Weights of a small transformer language model: width 768, 617M tokens.
MLP neurons of a small language model. Each row is named by its layer, matrix (up: input weights) and neuron, and shows model dimensions 656-751. Each number is 200 + 40 x the weight over its row's rms, rounded and kept within 0 to 999.
After each neuron's rows, "fires on" lists the tokens most often at its 100 highest values on Wikipedia text that the model never trained on. A number after a token or word is its count.

L4.up620,187,253,253,201,258,105,151,303,205,186,217,195,183,243,262,190,172,134,195,180,237,247,146,195,200,145,150,137,181,172,208,210,201,261,182,209,144,166,188,249,168,230,126,157,182,200,192,122,216,201,268,155,215,219,148,247,189,180,209,243,171,168,180,150,234,208,167,151,253,236,157,158,222,240,198,214,246,181,197,228,238,132,181,202,189,263,185,160,268,194,182,177,109,212,270,157
fires on: ", " 17, "the " 16, "| " 15, "The " 13, "led " 11, "with " 5

L4.up451,238,247,101,188,171,178,177,290,193,162,148,230,113,190,180,239,190,249,215,160,227,132,246,277,212,169,217,236,130,195,239,236,217,203,229,219,211,213,159,208,211,240,185,195,208,217,149,191,218,220,196,179,163,213,215,274,165,227,197,112,284,176,231,111,205,187,226,242,217,155,240,150,185,256,211,155,216,158,246,134,200,216,221,158,293,240,198,169,167,206,173,190,211,166,172,275
fires on: " " 16, "-" 14, "(" 7, "and " 7, ": " 7, "at " 6

L4.up248,197,211,220,216,151,144,239,278,176,212,284,121,298,212,152,254,176,264,257,183,217,181,177,264,210,224,194,284,171,188,202,189,240,224,164,298,150,179,137,151,165,275,177,221,242,171,274,137,185,187,245,173,232,260,229,141,128,220,190,187,196,175,153,184,169,240,181,269,260,225,158,193,176,168,182,216,175,236,244,187,177,213,199,174,285,224,191,241,160,123,192,220,196,257,208,243
fires on: ", " 27, "| " 21, "(" 19, "; " 9, "de " 5

L4.up949,209,276,201,215,211,239,155,260,182,178,200,165,199,189,197,276,186,162,156,227,130,135,161,156,206,172,154,218,236,220,216,149,174,179,203,221,238,187,223,249,161,190,196,145,186,228,273,110,231,217,201,196,209,173,158,216,207,232,183,220,174,187,178,226,252,252,194,183,250,179,174,178,130,206,158,172,199,226,223,230,188,177,156,172,188,231,193,119,274,174,185,180,261,133,172,229
fires on: "a " 22, "as " 21, "| " 20, "the " 15, "is " 5, "be " 5

L4.up452,224,153,191,223,242,169,214,179,199,198,218,104,138,212,193,161,157,275,164,171,206,264,175,269,193,152,205,213,222,177,252,181,233,204,209,237,192,219,210,176,225,204,156,215,162,190,201,134,220,212,214,251,200,183,247,167,175,191,209,171,142,225,162,261,239,189,192,216,207,195,158,195,183,252,189,187,171,184,214,249,254,255,197,240,205,213,172,171,158,262,126,231,224,251,129,190
fires on: ", " 40, "- " 14, "| " 13, "of " 9, "(" 8, ": " 6

L4.up427,154,205,234,271,198,180,189,175,163,189,213,89,163,155,237,264,173,163,202,266,165,284,209,202,249,114,214,228,215,259,114,257,262,236,194,215,163,174,132,161,192,210,234,245,190,206,267,126,183,218,118,152,203,148,159,150,184,240,182,243,221,235,144,197,184,247,191,205,198,241,199,249,216,265,245,183,160,280,216,311,225,257,97,193,287,257,190,195,190,105,240,308,223,236,225,157
fires on: ", " 17, "\n" 11, "if " 8, "; " 8, ")," 7

L4.up1610,199,238,189,173,181,118,239,268,133,141,159,161,259,119,238,246,153,198,241,187,222,176,195,204,211,106,210,250,190,185,218,306,208,251,199,211,180,241,226,273,200,237,194,202,183,205,264,211,176,211,229,250,229,287,215,152,120,168,169,179,160,179,188,274,175,183,202,201,208,234,202,240,246,223,203,238,232,284,271,205,239,80,161,188,245,189,197,224,157,247,138,189,174,213,199,234
fires on: ", " 90

L4.up2227,230,301,271,266,192,177,192,262,191,189,178,201,188,217,228,175,158,190,242,192,219,249,232,141,144,160,148,178,228,208,199,156,226,250,205,245,205,222,189,180,234,213,165,176,180,182,202,172,191,201,221,209,203,250,153,301,152,161,134,166,181,248,216,241,206,261,154,185,240,240,192,209,200,167,208,157,176,214,166,264,182,181,128,215,244,207,201,216,234,151,198,206,172,217,223,210
fires on: "-" 29, ", " 22, "of " 14, "by " 12, "and " 6

L4.up2265,209,203,188,175,206,138,195,246,180,165,213,210,255,162,154,208,149,178,174,225,187,195,159,225,226,121,219,213,158,265,194,238,212,174,215,273,146,173,235,204,286,224,172,210,226,234,259,217,220,198,187,152,207,201,208,253,143,218,175,259,254,225,117,143,204,212,254,180,189,213,234,189,208,195,212,192,250,258,210,116,132,219,230,178,197,209,230,189,177,235,153,235,102,131,239,235
fires on: ", " 90, "), " 4

L4.up114,275,165,262,204,214,140,168,165,164,261,159,222,242,187,233,208,195,183,242,230,207,177,238,274,226,122,209,194,189,134,177,236,209,246,281,202,95,275,224,208,210,231,167,167,192,203,244,178,158,151,172,155,216,134,148,189,160,195,177,186,139,158,93,174,187,230,193,224,193,154,200,184,225,190,221,181,220,203,196,295,206,131,187,203,185,231,303,141,126,168,236,198,196,231,149,238
fires on: "e" 25, "i" 10, "ep" 8, "-" 5, "–" 4

L4.up1393,174,198,120,172,183,216,192,306,220,235,233,185,256,206,147,227,261,229,182,198,190,184,210,272,188,165,188,240,113,225,218,127,209,208,159,261,219,142,122,164,199,215,152,227,188,220,271,182,157,202,215,183,201,209,127,183,219,199,231,188,271,112,137,170,206,284,230,197,235,235,203,146,194,257,190,193,194,175,221,158,223,233,211,160,181,247,162,211,238,204,148,199,238,175,172,191
fires on: "and " 89, ": " 4

L4.up41,175,223,187,273,210,200,150,178,176,209,139,226,228,233,188,213,265,164,221,232,199,170,219,206,331,114,200,198,257,210,161,199,252,242,251,225,183,139,245,173,247,181,186,209,259,187,189,212,152,139,178,208,148,168,230,191,178,203,265,248,125,172,175,168,190,221,232,171,199,171,233,193,258,199,141,214,193,295,218,278,174,135,205,178,208,232,206,175,222,221,212,205,208,193,166,197
fires on: "–" 34, "to " 21, "-" 16, "and " 13, "of " 6, "/ " 6

L4.up1699,265,209,203,325,194,202,167,135,241,227,201,206,212,171,224,295,211,258,196,214,215,250,230,173,173,118,205,262,221,281,207,251,136,219,260,160,214,233,196,254,180,164,179,187,174,167,105,242,226,165,219,269,205,210,178,268,226,193,150,159,128,212,191,180,195,208,221,75,153,203,136,174,180,185,247,169,164,213,198,147,213,172,244,191,230,192,195,146,267,210,239,191,202,313,151,179
fires on: "in " 18, "the " 16, "\n" 15, "of " 13

L4.up1697,228,246,121,201,231,186,163,220,212,209,289,157,213,264,246,161,114,217,217,246,189,206,167,195,255,261,185,229,214,275,212,247,241,200,182,166,179,136,230,194,238,166,168,218,244,201,187,271,207,190,250,253,175,163,116,211,178,213,231,221,195,189,251,247,201,217,186,179,238,146,230,230,180,259,87,222,184,233,164,185,177,214,188,161,203,195,265,157,201,161,234,180,217,201,185,251
fires on: "e" 30, "o" 7, "uk" 5, "a" 5, "ek" 4, "ay" 4

L4.up1302,185,157,129,239,238,148,184,177,147,229,228,253,261,151,223,201,136,179,160,168,164,229,157,200,145,169,158,201,229,217,190,174,201,167,187,237,208,193,223,158,181,224,147,189,187,201,205,291,179,178,166,194,243,217,187,170,191,299,167,141,231,216,204,158,151,158,235,186,183,194,246,248,156,260,193,185,256,262,186,215,220,239,170,246,213,216,204,177,107,197,165,225,178,174,155,111
fires on: "for " 17, "; " 9, "her " 8, "in " 8, "he " 7, "she " 7

L4.up1716,342,274,184,226,230,228,124,198,224,285,169,200,189,192,150,175,196,218,260,211,201,170,196,224,160,169,179,218,135,213,224,236,212,229,260,210,208,224,224,207,191,243,171,178,148,169,135,173,200,196,180,303,196,261,194,319,202,180,112,234,172,171,196,156,217,204,209,190,214,263,128,170,202,171,274,196,191,165,160,200,226,207,160,224,162,180,225,136,192,152,242,163,257,231,213,237
fires on: "the " 22, "of " 14, "-" 8, "first " 8, "Nigerian " 6, "s " 5

L4.up667,163,170,201,247,154,228,217,242,211,198,241,164,242,199,229,275,215,211,265,192,164,194,156,125,243,192,212,251,236,199,170,247,175,211,207,176,86,146,194,252,245,241,193,217,223,248,281,144,237,178,224,239,208,144,144,242,198,231,199,117,215,186,215,153,154,172,243,168,208,174,186,235,180,216,180,239,131,198,231,224,179,161,196,242,227,157,185,175,255,220,233,229,157,213,206,181
fires on: "with " 26, "s " 16, "; " 14, "(" 11, "as " 10, "With " 6

L4.up1413,194,234,197,212,197,183,213,217,164,240,139,162,228,149,230,217,166,249,312,215,205,273,178,238,205,155,227,181,190,187,177,217,301,201,235,162,136,293,160,169,199,279,179,235,187,226,209,159,149,165,220,194,201,150,144,209,266,325,191,216,194,189,232,270,183,288,178,193,178,189,220,229,230,230,220,180,246,268,131,243,186,186,143,195,162,204,268,231,181,184,150,136,148,135,161,202
fires on: "-" 50, "who " 7, "as " 5, "–" 5

L4.up787,165,249,169,158,218,257,233,228,179,183,208,216,159,207,131,251,236,180,183,213,159,236,165,159,206,241,236,167,186,223,95,133,189,185,196,226,197,246,149,181,157,179,104,226,202,167,224,219,169,141,236,182,255,211,224,203,172,302,237,259,248,196,276,223,185,286,181,179,170,178,162,223,229,184,214,223,198,245,201,208,218,231,123,180,143,236,223,210,162,174,196,282,255,207,150,162
fires on: "and " 39, "or " 15

L4.up581,151,195,164,170,201,185,172,197,221,129,274,215,167,239,228,210,198,166,169,156,144,212,232,150,200,169,128,195,203,214,217,284,203,166,149,212,159,135,239,227,190,212,214,220,154,213,238,191,250,203,153,246,247,234,195,199,220,222,156,154,221,200,200,218,169,195,245,161,215,184,172,214,166,226,134,236,130,206,306,171,194,194,181,234,166,207,164,248,243,181,146,214,184,233,224,230
fires on: "of " 14, "it " 14, "s " 10, "(" 7, " " 4, "ts " 4

L4.up1196,155,184,160,238,220,204,206,205,195,201,221,146,183,221,150,178,219,220,122,211,198,223,206,192,246,186,201,130,233,209,153,177,207,118,217,193,165,182,133,214,173,210,276,282,243,196,240,205,201,238,181,243,175,147,239,206,199,139,228,186,191,184,171,182,212,249,257,240,255,198,208,288,224,228,129,167,154,260,271,219,200,179,154,227,155,121,217,175,200,176,239,249,147,137,134,170
fires on: "-" 24, "'" 9, "h" 8, "/" 6, "l" 5, "und" 4

L4.up2260,194,229,191,174,190,158,202,209,194,231,253,124,211,191,186,251,109,275,246,200,208,157,205,168,176,143,197,282,196,236,243,239,177,179,175,321,232,198,190,172,206,249,203,231,259,185,195,189,143,197,239,166,184,193,199,214,216,213,181,219,219,147,199,150,208,195,251,151,170,132,266,200,132,191,157,240,119,229,191,243,206,129,209,227,257,199,232,257,234,197,249,344,213,188,195,145
fires on: ". " 37, "a " 34, "an " 7, "\n\n" 4

L4.up1963,161,222,196,170,196,179,227,265,300,174,179,214,230,209,150,191,241,125,238,206,187,215,200,254,164,202,161,227,185,151,196,225,180,171,171,230,127,172,195,189,232,211,225,178,231,149,303,212,68,188,241,168,218,229,196,198,202,198,234,191,260,200,153,214,186,128,192,188,173,103,164,182,231,173,234,226,246,220,169,136,142,212,214,176,168,257,218,178,184,220,213,125,170,128,212,279
fires on: "." 43, "and " 19, "\n" 9, "1" 8, "– " 4

L4.up3039,210,193,172,222,252,202,209,192,193,251,225,178,191,255,182,214,171,200,244,203,121,181,185,271,174,223,212,260,243,187,112,226,162,250,172,288,225,207,260,157,146,181,110,214,199,192,291,133,171,223,150,172,162,197,96,215,200,299,232,258,292,213,220,225,235,178,250,186,254,154,118,205,214,131,232,165,239,204,212,295,180,187,163,159,212,135,177,165,201,214,247,254,143,204,158,195
fires on: "was " 19, "to " 9, "==" 8, "She " 8, "== " 7

L4.up2763,241,264,241,193,268,146,171,137,169,231,224,216,286,240,197,267,159,172,230,192,164,242,247,205,205,187,170,169,246,164,144,225,196,274,209,146,158,200,225,151,102,175,214,187,225,177,178,217,228,245,157,130,211,165,146,188,131,165,164,305,209,239,155,151,148,186,218,209,181,205,254,144,209,213,255,98,215,258,160,191,224,214,130,202,171,274,183,234,202,131,229,182,235,195,205,191
fires on: ", " 73

L4.up1843,179,242,145,213,219,217,273,293,142,146,174,210,205,139,245,132,243,211,258,201,234,200,197,249,160,212,188,183,187,180,268,282,196,167,142,194,193,233,194,220,122,202,265,217,127,249,266,210,211,263,218,214,237,250,188,264,197,169,200,132,228,212,250,117,191,193,203,187,214,189,237,191,233,149,215,231,233,197,210,188,171,196,264,184,227,185,209,189,211,255,185,161,177,179,214,205
fires on: ") " 40, "." 19, "| " 9, "the " 4, "-" 4, "at " 4

L4.up2132,269,217,150,216,193,171,221,178,230,243,159,182,167,121,252,213,170,199,225,214,206,128,220,195,245,143,230,198,219,171,174,200,269,178,183,239,193,163,191,229,151,215,173,245,222,210,210,241,140,126,115,183,225,191,101,202,174,211,243,193,180,121,165,277,214,216,184,169,252,229,114,245,197,194,201,190,282,212,207,222,198,152,226,190,276,149,232,171,149,192,229,224,216,171,215,252
fires on: "–" 51, "/" 14, "-" 12, "m" 6, "age " 5, "- " 4

L4.up304,223,215,216,184,185,130,206,132,82,101,216,192,285,237,236,186,152,193,215,215,247,266,223,259,176,209,143,244,206,207,207,257,191,239,158,195,212,295,216,177,236,197,128,188,194,199,131,193,224,196,272,195,219,200,166,212,144,238,210,155,167,214,122,180,185,275,165,158,211,134,218,215,246,219,220,128,202,286,176,160,180,214,138,209,232,221,199,144,209,160,150,201,233,238,155,211
fires on: ", " 71, "), " 15

L4.up3010,176,165,205,206,287,204,217,206,182,116,187,224,203,197,206,185,180,187,176,203,223,244,157,187,227,202,178,200,107,215,210,230,175,143,215,203,120,192,147,157,183,236,161,223,223,170,202,192,258,180,194,297,213,229,223,250,147,214,242,215,127,177,180,243,180,180,220,142,205,209,174,216,178,203,181,181,176,201,192,297,208,238,187,260,199,158,214,210,165,295,238,257,235,258,187,212
fires on: "of " 15, "(" 14, "for " 9, "A" 9, "201" 7

L4.up2001,134,264,122,283,190,233,127,191,220,110,215,146,208,219,226,191,178,241,140,179,145,212,222,230,234,129,226,249,183,266,196,273,221,195,227,198,309,213,178,202,187,161,225,196,168,173,151,187,222,256,196,206,234,233,117,187,235,176,208,149,214,216,149,276,212,139,162,217,231,237,170,221,162,189,210,201,146,201,163,282,225,141,138,232,252,205,191,183,267,143,226,150,221,222,137,191
fires on: "of " 28, ": " 13, ". " 10, "4" 6, "- " 5, "5" 4

L4.up726,219,228,100,257,188,248,202,246,184,165,170,109,259,249,226,248,237,251,262,248,203,164,149,246,199,224,117,283,160,215,217,53,224,217,214,158,211,214,218,221,238,254,160,210,174,198,207,136,261,225,218,244,222,229,189,234,242,225,221,161,191,165,194,182,258,214,234,234,263,213,230,172,177,223,194,240,153,253,181,237,192,183,199,110,183,193,204,178,274,158,202,174,222,186,217,279
fires on: "the " 67, "j" 10, "." 10, "a " 7

L4.up1580,202,197,251,223,242,244,213,227,202,207,216,206,274,218,224,211,180,207,162,227,156,217,133,205,155,275,223,243,178,177,122,199,197,216,171,187,196,227,175,184,181,162,225,247,206,103,226,170,177,110,217,243,177,173,205,180,212,232,196,187,217,210,258,180,179,291,207,229,187,171,158,214,202,225,255,170,226,176,264,184,188,212,188,209,190,246,238,231,212,172,226,226,181,163,188,202
fires on: "and " 85

L4.up1349,174,183,212,245,141,234,268,160,186,209,206,170,163,221,174,208,188,162,167,171,109,159,140,163,282,185,244,218,215,223,215,276,280,262,224,281,153,263,175,161,232,267,198,234,238,238,197,130,232,202,204,176,226,241,119,156,209,309,237,164,196,220,251,217,150,293,171,154,191,195,181,203,223,210,283,188,183,281,293,224,239,203,117,191,198,261,264,228,244,152,244,219,219,216,215,187
fires on: ", " 56, "and " 21, "to " 19

L4.up1818,191,252,199,246,171,224,237,156,183,267,258,181,227,232,256,284,161,180,177,202,176,216,146,224,189,204,164,220,187,197,221,253,256,168,182,184,219,255,179,242,228,202,83,153,250,121,194,225,193,186,187,154,237,229,191,149,216,334,195,141,257,180,239,172,158,228,125,210,122,236,159,266,198,213,204,233,147,204,152,168,196,122,145,194,236,197,231,202,225,181,239,238,137,196,188,148
fires on: "in " 33, ", " 14, "no " 11, "to " 7, "but " 7

L4.up2310,193,235,248,180,180,148,212,250,217,152,225,205,265,169,169,255,232,191,293,212,188,189,210,215,220,229,242,225,172,248,224,185,221,180,227,251,129,242,220,161,252,283,176,167,173,168,284,210,153,228,241,194,182,254,236,167,199,255,214,217,228,149,94,185,138,181,211,148,151,198,207,201,158,212,321,101,191,267,203,171,164,141,224,175,170,211,251,190,260,228,229,195,196,181,215,197
fires on: "and " 60, "but " 16, ", " 6

L4.up2516,172,182,202,141,217,157,244,311,253,172,191,148,168,181,307,233,245,215,153,201,145,193,192,235,240,206,179,225,189,179,235,193,208,241,208,238,178,240,199,143,231,219,181,245,263,225,221,150,207,169,177,201,210,201,257,207,207,213,295,194,162,270,116,240,160,242,251,238,167,258,222,202,224,228,182,175,242,244,254,222,71,192,254,190,222,156,205,232,167,263,202,234,257,139,227,194
fires on: "and " 38, ") " 13, "or " 8, "(" 7, "than " 7, "to " 7

L4.up1528,181,207,241,198,209,151,225,149,195,261,170,133,234,148,214,191,177,217,240,177,160,316,207,151,213,85,223,124,244,248,216,165,258,171,199,225,157,185,167,112,188,165,134,229,170,231,141,154,156,191,243,277,221,232,218,241,219,226,207,145,190,232,189,211,172,251,130,130,176,217,189,235,260,246,206,226,176,263,176,226,197,215,145,248,302,197,197,220,157,170,262,260,218,218,219,122
fires on: "and " 25, ", " 22, "is " 14, "(" 9, "\n\n" 8

L4.up2930,196,213,214,240,197,225,104,200,163,194,196,204,214,208,114,235,304,171,252,292,186,167,188,151,188,243,141,240,144,232,178,326,185,269,240,173,208,231,205,165,187,234,148,192,224,204,227,223,173,227,213,200,178,151,154,249,208,152,186,241,193,185,230,226,179,173,210,115,220,232,196,169,224,204,209,220,165,229,260,94,199,152,180,148,190,214,204,210,236,96,237,191,199,298,118,126
fires on: "as " 33, "\n\n" 31, "a " 9, "the " 7, "), " 6

L4.up400,228,261,182,187,178,142,217,246,266,130,171,169,255,222,157,137,214,180,218,196,220,211,163,181,181,176,123,174,206,203,185,213,182,242,257,181,179,225,175,193,182,180,193,205,202,221,125,236,256,211,196,158,151,164,92,258,218,217,246,222,209,123,227,131,186,231,198,188,126,266,172,194,158,206,194,211,203,268,216,196,261,195,199,177,176,221,253,176,210,205,233,147,155,173,207,185
fires on: "by " 48, "with " 20, "the " 16, "from " 7

L4.up788,182,195,184,184,228,101,197,178,195,147,237,141,289,103,245,157,93,252,217,199,225,206,156,158,188,229,227,259,187,232,150,162,165,246,167,225,121,154,145,189,202,232,280,146,217,205,204,268,203,212,146,184,222,204,215,191,124,203,161,129,164,188,190,227,188,232,251,257,204,197,167,184,250,293,196,191,231,231,249,206,175,212,195,157,140,211,205,125,195,261,182,205,183,227,187,80
fires on: "he " 20, ", " 20, "she " 8, "who " 6, "they " 4

L4.up233,176,221,205,246,204,161,172,262,271,166,187,216,329,252,267,259,241,160,205,165,170,222,222,208,235,215,206,248,202,211,192,193,177,211,201,277,193,188,193,131,262,256,248,208,259,228,231,185,93,254,205,208,224,296,116,245,182,242,164,171,173,216,141,200,148,207,204,256,206,198,172,187,209,179,288,179,202,205,256,222,108,248,193,235,207,169,243,193,257,179,220,193,170,192,145,263
fires on: "and " 38, ", " 11, "after " 7, "; " 6, "who " 6, "but " 5

L4.up2873,223,266,217,248,251,184,231,171,132,211,197,205,184,180,173,258,122,195,218,209,156,207,188,164,296,143,301,225,267,169,242,234,228,246,201,216,147,278,264,216,147,198,128,176,225,144,175,265,204,161,182,284,209,230,248,268,137,140,203,111,146,189,214,218,149,279,267,109,171,198,175,191,204,247,243,202,178,313,248,286,214,129,224,177,236,183,187,222,227,156,121,167,199,276,197,226
fires on: ", " 73, "), " 20, ": " 4

L4.up2154,208,149,187,210,223,188,205,200,227,202,246,222,191,210,189,221,227,203,230,205,185,186,170,164,296,209,195,188,166,204,216,212,186,248,224,259,119,242,236,178,212,136,239,210,194,213,191,202,188,140,138,179,216,160,227,227,226,245,220,179,147,208,176,169,145,191,226,190,179,220,233,204,228,215,216,150,251,249,300,239,161,178,233,232,222,229,212,192,248,255,293,191,241,269,143,210
fires on: "to " 40, "–" 22, "and " 11, "– " 11, "-" 10

L4.up2854,184,200,257,240,172,132,200,225,173,237,229,179,248,179,274,242,138,259,226,202,206,264,197,217,212,127,213,220,181,180,203,142,277,214,216,231,160,224,160,147,189,160,136,127,264,235,277,149,225,169,182,200,190,194,214,240,142,173,294,206,173,128,100,273,225,255,176,174,211,258,195,191,238,243,155,203,226,194,195,156,197,193,239,175,218,198,232,191,205,208,219,248,225,204,176,166
fires on: ", " 29, "and " 21, "(" 12, "as " 10, "or " 8, "This " 7

L4.up1370,198,249,187,250,199,94,232,246,134,133,222,145,163,161,152,208,187,254,280,249,272,243,188,195,237,199,191,167,196,166,205,244,186,233,161,208,126,206,194,154,211,252,206,209,197,101,211,234,158,229,184,198,192,216,119,180,170,150,236,221,165,148,192,253,170,224,198,202,229,143,198,201,223,196,230,217,196,244,315,271,175,168,106,179,281,250,188,155,172,180,135,144,203,277,148,199
fires on: "| " 63, ", " 21, "; " 9

L4.up2843,182,148,254,186,186,170,119,221,194,211,241,132,266,218,202,186,133,188,203,255,214,222,201,197,200,168,109,189,172,156,209,288,181,247,150,212,222,169,258,208,201,170,218,202,192,178,208,216,117,183,186,128,210,160,203,223,240,188,180,251,228,194,201,222,194,159,151,202,187,101,126,193,148,188,135,260,131,305,229,263,162,112,160,234,157,223,216,243,231,288,181,227,200,196,239,142
fires on: "a " 25, "as " 17, "then " 6, "an " 4, "now " 4, "en " 4

L4.up768,204,189,208,254,221,139,212,160,162,253,245,146,180,231,222,190,249,273,232,193,226,290,125,240,245,118,208,141,267,270,184,206,271,216,214,244,203,255,201,234,249,162,235,236,274,200,191,236,222,223,188,214,189,158,194,316,176,261,303,221,97,184,144,250,178,181,167,211,187,260,174,301,224,144,246,128,231,213,237,204,220,230,188,234,152,201,245,197,216,258,264,216,177,184,135,144
fires on: "- " 53, ": " 16, ". " 10, "-" 4

L4.up478,206,189,191,267,239,146,179,169,150,158,218,107,134,266,171,226,197,192,239,174,200,284,197,194,224,152,211,194,241,182,146,157,231,193,185,191,215,210,170,155,216,212,187,262,292,235,162,202,214,222,193,261,214,202,223,268,175,190,222,145,203,196,217,162,143,289,210,204,228,243,225,260,167,245,156,112,200,294,188,298,218,234,192,205,250,249,163,133,179,127,273,242,168,217,171,159
fires on: ", " 25, "." 14, "/" 8, "; " 7, "-" 4, "(" 4

L4.up1787,211,245,264,293,159,240,226,158,175,185,222,132,260,267,199,218,185,148,229,184,231,207,159,244,204,137,217,233,191,271,237,265,204,190,208,234,222,198,162,197,204,272,249,157,174,236,204,148,159,194,235,310,215,191,224,233,186,206,207,106,179,231,223,212,160,142,228,255,217,209,151,216,176,164,264,169,145,189,275,202,177,199,155,190,168,158,224,169,226,197,202,257,163,178,213,178
fires on: "by " 41, "with " 19, ", " 11, "With " 7

L4.up1650,223,249,182,238,214,186,217,232,219,149,211,207,215,226,141,202,259,148,217,228,174,210,174,160,187,216,203,135,160,173,211,192,230,192,217,202,148,227,160,304,182,242,177,177,248,208,210,204,204,195,184,157,153,160,120,258,228,318,237,151,241,204,220,155,135,160,172,196,220,219,225,187,250,172,206,169,258,193,195,125,123,207,195,184,155,96,247,194,173,209,201,194,178,169,246,266
fires on: "by " 19, "received " 11, "from " 8, "." 8, "in " 5, "at " 5

L4.up782,183,174,234,231,240,162,186,196,217,170,246,209,220,221,242,146,112,239,143,226,179,259,216,191,227,155,184,257,225,146,201,240,137,162,204,235,210,259,180,204,213,168,167,173,204,189,145,218,134,227,189,187,185,284,175,165,209,198,147,166,253,232,109,186,211,213,166,136,144,222,124,201,158,221,219,194,158,183,159,206,207,219,157,176,245,226,240,234,162,162,286,237,170,201,173,240
fires on: ", " 20, ". " 14, "from " 10, "(" 8, "The " 5, "in " 5

L4.up718,133,215,177,185,237,174,219,168,174,221,236,193,172,218,232,171,216,199,161,187,271,163,198,239,156,197,202,260,197,278,207,178,242,238,192,217,189,183,127,215,242,140,232,214,167,163,236,195,194,160,204,237,225,164,233,305,170,241,260,255,237,211,72,261,214,210,124,239,215,200,197,182,210,149,194,228,205,191,225,281,172,211,225,229,148,199,218,198,231,261,220,218,221,246,198,139
fires on: ", " 33, "| " 22, "and " 9, "en" 5, "-" 4, "–" 4

L4.up2908,221,248,171,171,204,170,218,244,164,214,205,191,224,166,135,289,175,196,193,247,188,214,173,241,204,171,217,170,177,193,169,249,211,201,213,245,216,192,253,228,148,171,160,243,129,188,238,157,183,204,225,178,116,244,142,266,191,262,235,262,188,212,167,207,187,228,184,154,146,187,167,197,183,194,177,137,251,192,152,176,156,190,193,233,255,121,159,220,212,150,210,215,222,182,190,158
fires on: "to " 48, "is " 20, "\n\n" 6, "===" 5, "==" 5, "\n" 5

L4.up683,202,228,193,254,161,156,178,269,195,218,226,174,251,222,204,224,193,195,234,158,208,208,187,253,233,182,252,158,99,151,246,234,191,204,194,225,222,118,123,213,202,221,210,195,193,208,285,183,155,229,210,174,204,168,181,167,230,210,179,180,130,190,207,249,137,208,212,188,154,321,98,204,171,189,242,215,161,203,244,212,185,144,182,255,219,204,214,272,241,147,161,216,169,207,216,251
fires on: "it " 15, ", " 13, "also " 12, "(" 12, "It " 12, "for " 8

L4.up2752,181,266,130,292,222,155,216,201,152,206,234,179,293,261,207,308,221,208,233,160,171,182,108,247,170,126,173,258,171,267,205,264,186,161,185,191,232,211,211,206,187,187,166,221,143,213,211,171,255,189,201,215,233,171,234,319,212,196,172,192,206,242,177,184,182,198,205,270,162,156,174,213,232,144,226,178,163,269,135,143,155,161,210,251,196,206,244,156,222,209,275,218,203,186,252,165
fires on: "in " 41, "on " 9, "a " 7, "first " 5, ", " 4

L4.up540,234,191,165,214,253,184,201,232,141,250,233,199,159,164,177,205,243,250,207,196,209,184,220,188,211,212,205,248,194,266,136,129,253,241,193,171,194,226,267,195,160,110,162,215,144,171,133,171,243,159,206,339,229,221,197,289,231,191,216,186,177,131,153,236,205,220,221,171,156,257,222,197,196,198,238,180,285,223,250,294,247,141,186,250,181,125,237,201,202,236,242,182,211,225,176,190
fires on: "- " 56, "the " 19, "and " 7, "-" 6, "\n" 4

L4.up1674,212,275,213,205,183,141,136,151,128,98,204,98,167,200,226,241,178,159,110,204,185,191,173,205,277,120,209,223,174,239,208,283,198,279,202,251,152,250,185,264,223,195,243,171,199,156,202,193,248,188,213,229,202,171,169,218,138,168,276,261,175,143,170,298,192,256,255,164,206,176,140,169,194,209,175,257,199,191,269,233,177,161,167,182,241,226,162,160,188,175,164,157,225,210,207,150
fires on: ", " 81, "and " 13, "of " 5

L4.up1644,197,215,206,198,226,196,176,192,213,203,295,153,151,208,147,199,190,329,209,141,243,164,168,216,150,161,158,246,231,295,204,202,226,187,210,256,191,226,206,242,190,248,223,203,123,180,178,212,175,208,173,254,186,142,263,288,149,213,210,227,124,193,140,272,204,263,243,210,210,229,188,214,173,196,172,181,216,225,208,233,161,156,240,168,238,180,216,205,195,177,244,204,230,158,198,147
fires on: "-" 56, "by " 8, "first " 6, "| " 6, "with " 5, "- " 4

L4.up1724,181,147,221,244,165,124,176,152,138,172,245,166,197,223,220,174,196,241,180,198,169,213,153,241,200,165,201,200,201,251,201,228,170,151,197,184,206,202,160,229,201,232,214,229,242,186,279,190,204,211,203,196,181,186,172,230,216,228,229,177,180,214,144,204,187,223,192,197,230,186,195,276,201,277,223,137,201,266,258,208,134,198,171,248,88,201,196,205,241,145,186,278,213,188,232,140
fires on: "-" 21, "." 18, "'" 10, "and " 10, "- " 9